{"norm": "rmsnorm", "init": "uniform", "init_std_qkv": 0.0406, "init_std_up": 0.0406, "learning_rate": 0.000938, "max_grad_norm": 2.0, "final_lr_fraction": 0.1, "batch_tokens": 65536, "max_steps": 9745, "dataset": "wikipedia_en"}
MLP neurons of a small language model. Each row is named by its layer, matrix (gate and up: input weights) and neuron, and shows model dimensions 16-111. Each number is 500 + 40 x the weight over its row's rms, rounded and kept within 0 to 999. Numbers have three digits each. A neuron's up and down rows have the sign that makes its largest values positive.
A block is one neuron, or neurons of one layer that tend to fire together. After each block is what it responds to, as a language model described it from the Wikipedia text at the highest values.

L7.gate2:565489503541527514525589502513530551482448449459480542482477504490501508433422475438562513549466442475514454488485516420473468488561538562558503475529519463458535453525518471498480509603580494501513465544538535573468573514522515514471469432541559499427456444495439503464443475560493553454
L7.up2:510494584544465533529454483419489495508539445496573488569493498465531559503474498433531478517506501476414490425513500535462509503516461514497549514468494487538476496588472506471432496546488561551515489458519497577528500452558471556521470534577451474494470508529500524505523551566589503594
L7.gate33:514551499526542459459477505444558451540508499497480543438466486517505521590413520522585530527510494486530553491505461506457449539496439511445470534508420508461496548446509526516459556470577461517527486505501575502502578511521471529549462515581572525481557559441534464547509556522519526448
L7.up33:504491542504472471521560543427519535460458529580483467558569530564498535418431444500498487506550490550524505466473502550477515469502521553477469515555589457552590440509528519500464544501533476540545512456501541469473546511542499471484472499471500529488517526462550426499455520537519546459
L7.gate87:560557407520565506545498468482491476515460541575476410495565479496521517502502436542577570566475449560455463470513481544540504450527434484484513426528469471517557496492560469490420474532568474565453527523536533518552483464545466464463524506499505573542543578454507462502477510494476564462
L7.up87:467508550428477512522496494544451491589508496527500513452533430457534494495483508446472551514520505492467504557508507536546460512559581539532507505487534486514456541478452555442440536530434541598487483495403477488491531486528453433533491451502507455467521452511507532538533442518454469492
L7.gate120:529567494559473489533503559496537425499568469415540510481512466569544480512434536526542494494522470407477537480492418443466525476494440517494479485478497567502520458463499486529477488581527544537490538497521491502575499538426442495462549511507491459470496552493440501441546455523471433473
L7.up120:435488427499486470492449505431453501544523492545490492471542521554438496532468472580558467462572473520465548526527467496515510538472449523490438463545544410488514481494534493410566458444541428541560483454546473453514459489508478545491520516550551524562495535487555492480584478469491438530
L7.gate122:520460542532410535473526470471472495507485453536483500505552528524400520474456404491447490544601423546468493463522481530455481431481493570474531508474572488480521416521418448507555486458548505455552551526518446510459531575535491486471415506516554454525516501464568458532404535488507481515
L7.up122:460533525529551560502462563486490540458492508460483524461467532498554512529511496449482456503512504501477579584523532460496458555504460473509500592465577584543474446485524423496503510457571531553515528491497505515528540560454464488530483428552468522476526553507523524437474454570505464480
L7.gate168:576479477515506514534569490462461469492464550520474516512528502549438502498560481540467465428493511448409574517533510467477515549493457516573505568506481428490559440423423428542466508486503409494451505447486542469431528402536558555520451470522524509536578505521472506455452509494461503527
L7.up168:431477583463547429509432487512494468576553551508538512439528477477485454421430510489546485498544519466508505521450461487573540490461519569525481536531556548525577447482569416556548532549509540513495530517503562464444507509510418551541503505517416486491469491486495523492525488535493459538
L7.gate416:542501471473474524562555518495519560513600447429513542477509461544459487480463532557553437492490406572476555526504449545435511486482497466447511543538524571452451521431526453550459482509506530579429537522510540527489484507505503545483489430545499511531451540514497469460497482472489491539
L7.up416:486441517542425505499517466472512473534527465543519428474591465448555564488445548502539476501543489455464520424462472421480599535448512551488520535528465519473557504423527535531510448553555470519499448544466469499475524519457447507502531505486482479450459445527453527488430549524504413573
L7.gate424:409494463476469486445495471495442531482544499468506505532541537490431500442465477459518561549485484477484535457523471527490520489534525487503579461605524540491478457417425578434476481542522533473475460579503549534509459549537543558490480537488496489545524476506497559452524475476511575525
L7.up424:477516509455510482564574492493470506508486473528499596544503534453470444445453545539512430576452534502503484487506462533461471507536460474523399573492538511509529471501568477485472512437541491520577467479536529465547473467558549468501576497574562513509492438474553434482437436536547474522
Responds to: Mid-word vowel-consonant fragments

L8.gate539:569522526519543535521463491549412526501497518483470414516516530454455539577538489505537430498527466494452389477523542490437554522440515518532478573576514539464526387520495532492461445464478521499502501508510521512471561477469487466527438454540505488505481521556461440533471538525390539501
L8.up539:506428502496484494592447546519559515467482506454409441514538587436514472585500476474453410492537495554561570455497445458594483487517478484521465535477532536602448557517475457478504485481536490503462547485446460453520489460469511474486539512517497551529504544418594459487514494476470531509
L8.gate551:554565463524448474535515472426441513503443537481420461503454486515520486534545447428563471550464555470513529484460504433518521421568560477541560534541496408512518472528553529493515488528466505533486474495558502559478564501548457498461537462540530568502551494481465478515451468541448497488
L8.up551:572517429498471455501542538511498513499509512534503456537511561494524481455576454485522427508549484502453500435511441515482475513536465456523457534497511466448588571505558531495459460459539450529537510540523558467513499446498488474452503505520560461540527406512524503485551465498520562471
Responds to: Subject pronoun "he"

L7.gate93:537503486481441519461491525481524438493529462515582454466540541573551496469505470544577461521465532480509423562476485509599453440546486459576553516535543454534444538532527511428534534518479459463580567497491481509503556475460541543487557545492552448448531588491503544529513449543530568513
L7.up93:548505523535443494543481537484480465480424467462458498540506475470431508500559502477558535505575522525563505423496530534555514527503505494501468533550532441460470515520444469521553502560465582569508490450528524476517462536513533483488532459473550485489458483540556446438531497506500462498
L7.gate123:473482466420529486506532496454560599516494508490529475475405524479469477461491462513515505484507465533497470454547499479556503422561516484548489466522456490522517504475482519493508414577518505540473496497502489542488456403533473541497451527498476464483506526527484552454585495494458453534
L7.up123:493566486509492496556478498548503487477528455473476540556569497442440480526507523467497549558547443539529489506492473473529564517556453466487445538441486480527489533450519436486518449533500490494420552355495484460522494491510496462449498539524496425543495473529430574458528535481501471499
L7.gate218:568576432522532482505550484534517553440528500480537487523549491445485580520470560482527433518468488514510509464520526456503497513524490449508530462483509474454592490489495446486439520511513447509471541492560462496528464472488475544483460473611543423517493479444558564499529487497465467508
L7.up218:497471509396488562573527528500456555438593533472522531477511520490568525505510482516534441507501474482546500486460545564559451563515561459533503498450513559463441500512514431453444495514427557501451497518507427483484460520519579471535465523570481512502536535520535478471502484595474546510
L7.gate564:463443522465518537440463561515479507515503599516494460522556561437508454486510473537525469459503442457527501488496463507571446515527521432422578464453519464542577500462556450472482498531469451538550522453489570475496581490509533527482466458526460462447496482572462543512490490561467521468
L7.up564:524505469555575488486528482454528494481492486467531599488439566504551485562437522494451471502442499500572564447562485487465508466521536538488495527558500480438559502490474442524534503450544486467511492440503449437546488511505428543540484479603493441561480476558508475549486488499461503427
L7.gate586:512511504515473445450486495527441540520472558469394435541541521464541473550492449472539511510542449439434451486476518599455486499562496460566519479594485513465530526469471532500413537469468437581554483598530517426473500549507575426449581430553460506476537526527490580535495435541529457457
L7.up586:448533502554472489466449522511546474504510558419549448542472564496512524517460498487493457543426479495434575518551459457467400436511553513518519557528451476528535490490513465459490494410492479507516516536546439493533481521424486487521454539536529534459447500522491555456581534430555508475
L7.gate610:500503486594537443470577483496468558538563436453551448468534535534442507466419564491480504458487479492555445521450494523555480432501517471505532435560533517531554487448440470454564486452520507539447471560525508461550497499484514493483495405585468480526552522519534445498548522458505537494
L7.up610:537485481458553501520557560497481486538524557527481483478528471446546506483463495511464527475519521544442490423484532515525460437459445520542529510534538530460433491555536482507505453531500488539541476506562551491484517513492489549473567559516475500524463463537564534436535530497461506568
L7.gate750:486554467532506524509445486486483527533553559517454450490516547475450472533513553539484486509506551553551515470520465486528496479513450444518451559467469506557480568518553512501475464508467477501520475468545452466496509494541489536452438580433440422470522473475523557583535440525452432488
L7.up750:551508449543446541488533520538520497564457501523564503499567465512421468486453490469481431465562457503559452448588554470538565451552424511548494549564619461453489459518509491460472452425468475446509523476543488488500548541438533480496502494467491503518553441547481540530500519459443457502
L7.gate826:548488500524551519542544500536467556510440466483482525562511525516488537515485545498498450473514484546545463559514450517505487463528551506564533512507530497479481582449445441482474508524451528467513514477507436456507522484525469469509551509491540468471504506439439508553494419555519433454
L7.up826:524521470489548524511607485474521535521488519409522430541514528552442457517483573470442550475553467447572551460481522549530497448443478444499493464508537455557462501465554498493530453572532509452563484486457491559571543462490520450488474454562475497505509533492533477552494517550551553594
Responds to: Split-word pronoun completions

L8.gate324:546601475467554574480516529527519525529482600538526486518494547561564409538556512497473521596453482505481491472447458454468428525501492519436546545532425479467475446514521502489451454591522485526554466438513435530519504520541495503447465466532501577540550550433516538532559556513532525500
L8.up324:541466543519558448494537432540500483532559539531471516484484471520516427578512539472550451526500534455496465557418482558573576536476522448469491499514427483479523494490524539515414503499432469484551529535537492543493445434557506536551550497428486479449488502512506480469500460581515460478
L8.gate819:490536517495504535492509445447447424483568554526471555491575471565516465471526484432538468501454571485493538584496490492471438451401516451488527539566514487489509480445571529470453473582490467536514524456514473532488465536461518507465577531497479538469545582494578476505541469564495418516
L8.up819:452517534466489509505512479529439528591465574512562588460457428564464562532468511518494478512424550441387564493572469475496569488464527528442506517564509466560477494492565575549453460530524544462462442461523523480531499464470551566542461533492496548525488484495492529486490532505498508480
Responds to: Mid-word subword pieces

L10.gate72:532539413520470534541520470443497531547480462419507486459540514534520534462465449484494507527492422562470484531494489471515524463510480470512508473478503461546461523511494501414555513514437477531426576491563464562459517508528499466519466484565475545508471549506495485494462519479488571489
L10.up72:484506527410427497510483512459464520545546408491532597495514503518493514486458484512460586448485561416599442502489517523466444455448536562491432499513554524495509585499445462423501511474527479526528555501436533503479442466484494508530476507542449474523485513471486527409506508581468449534
L10.gate166:522438473467553473477586501521537518442495501451462577414438485500561502505468488502516443565544433503434531513550508481452527488535475519482476541491481473565496440504536480483405446542454432512461457520545481472557494543501500491494481482544541480459479536544536494426503542570488514477
L10.up166:497539547488483569553452521561434520498436563521406479504590519515498467507537458547430450478477491538517374482480503557506418512485489539538452542577476497522494432456489424463489474531446531489485560480497555519422487518469498490508450423403543463520550498486495551487512439438415435502
L10.gate231:512504497518513493493506519526515540488453521450504484483489536538491531495553474464524498507517481473523539507492445498504483517592371561580471548478468467422443514511476444433487436545493506482580555501550525489589506457449484510441452457514516379488507485436530475488521481496469519487
L10.up231:557550535558477540456554565482454591452480542544445506452541530471501541526525494485569581453563479533506495543411467441551460523487426532472433558516438514437422546490491539425466471473524515591516425531461481530533522543508522478469564450558492471554521479525393534546485517573487456525
L10.gate667:534540477536531476460498579483569443491562484519437465481458511555454500505465447577572544503523469513421454493485487559444465554520441498514509560492417555555498477568544553542552508557479505541542519535547495489503489510529504466522512476625489427529498540458502456425561498448545448554
L10.up667:576536525500476384520476402526503437460489461437537512571524463497518551564536487433498455512499487453504452510524492568578506473489542469545464515489581548544508551511497511497511485491435508519461517498494505512516478496477449513480564550418518473475440485533540442472473440498499493549
Responds to: Split he/she pronouns

L10.gate19:463507481495611530462566519482488424537451455473494554473531547546494554487512482525472465537456442508404414482459469483515546477431473566443449465462529542495497457425487475512547490535515488467525479510560525502555560457528406475544414518488494489505574543462445501489474440574444513513
L10.up19:454539573472551509454520489469557497479473606506538502552502447516465453544499497485499574496520486528521503474544495435531494562505454488511499565473481446478532524522503444596477538472507552495473495459600452451463454506494508531475542567538501502462436474519501561523528537525444539477
L10.gate41:471557441484557597511504464565427437461494500429467463517558439544443480486501476475532491540489476543514522471506509506550517500473498464549477511489462453505506494463500396478501546485568509479476537510547487580523491414483538463448515436505488484528514497448458511452455490503483563475
L10.up41:551448466473483544446552453489517486497498501495462525439577469433529522450481478463506523478459477500467492539495421491449550504446531485467504389535536552517506419403507530526474488530470537509460580530521468444544482529512540441491591449573540504479455482530535536475531514535441451475
L10.gate660:483537541495491503552500468537509595463551536468517516547495571484479563489602489442544448477558521517472463515531455452559568487561522501570513577459512502511499530430545466517489553529544497516531495511466529555458510463477576527457461464489525505420547462528478481542590511525512480476
L10.up660:507484538598507486435488512604505511438508538488483484514579456489429492441475529484528572574510506447527439491442451529478484416524480531576522489415524505492528554498556539500498500454529538495602538586496545491525498488543503479553407438455494455438586521529507489514485476518417498490
L10.gate747:502511462548470454491566505398454483497480460433537564472501565453510493487462474419571527443500532493531442568544477521494426529477513547610561519475495487497494555510490522462519518615476460528519462521472556533490551513443421558468500435500483467474453561477424564547468521543552476512
L10.up747:513573514433563489502505450469520539488535477510487478483481402474508485594522497519483589524504525542506426517464509488515497535475542528519516482491473453425542487517449528551491502425541492475479507522531570495444523606498420444529475512523503486550498435508483584541456538498523470566
Responds to: Mid-word subword pieces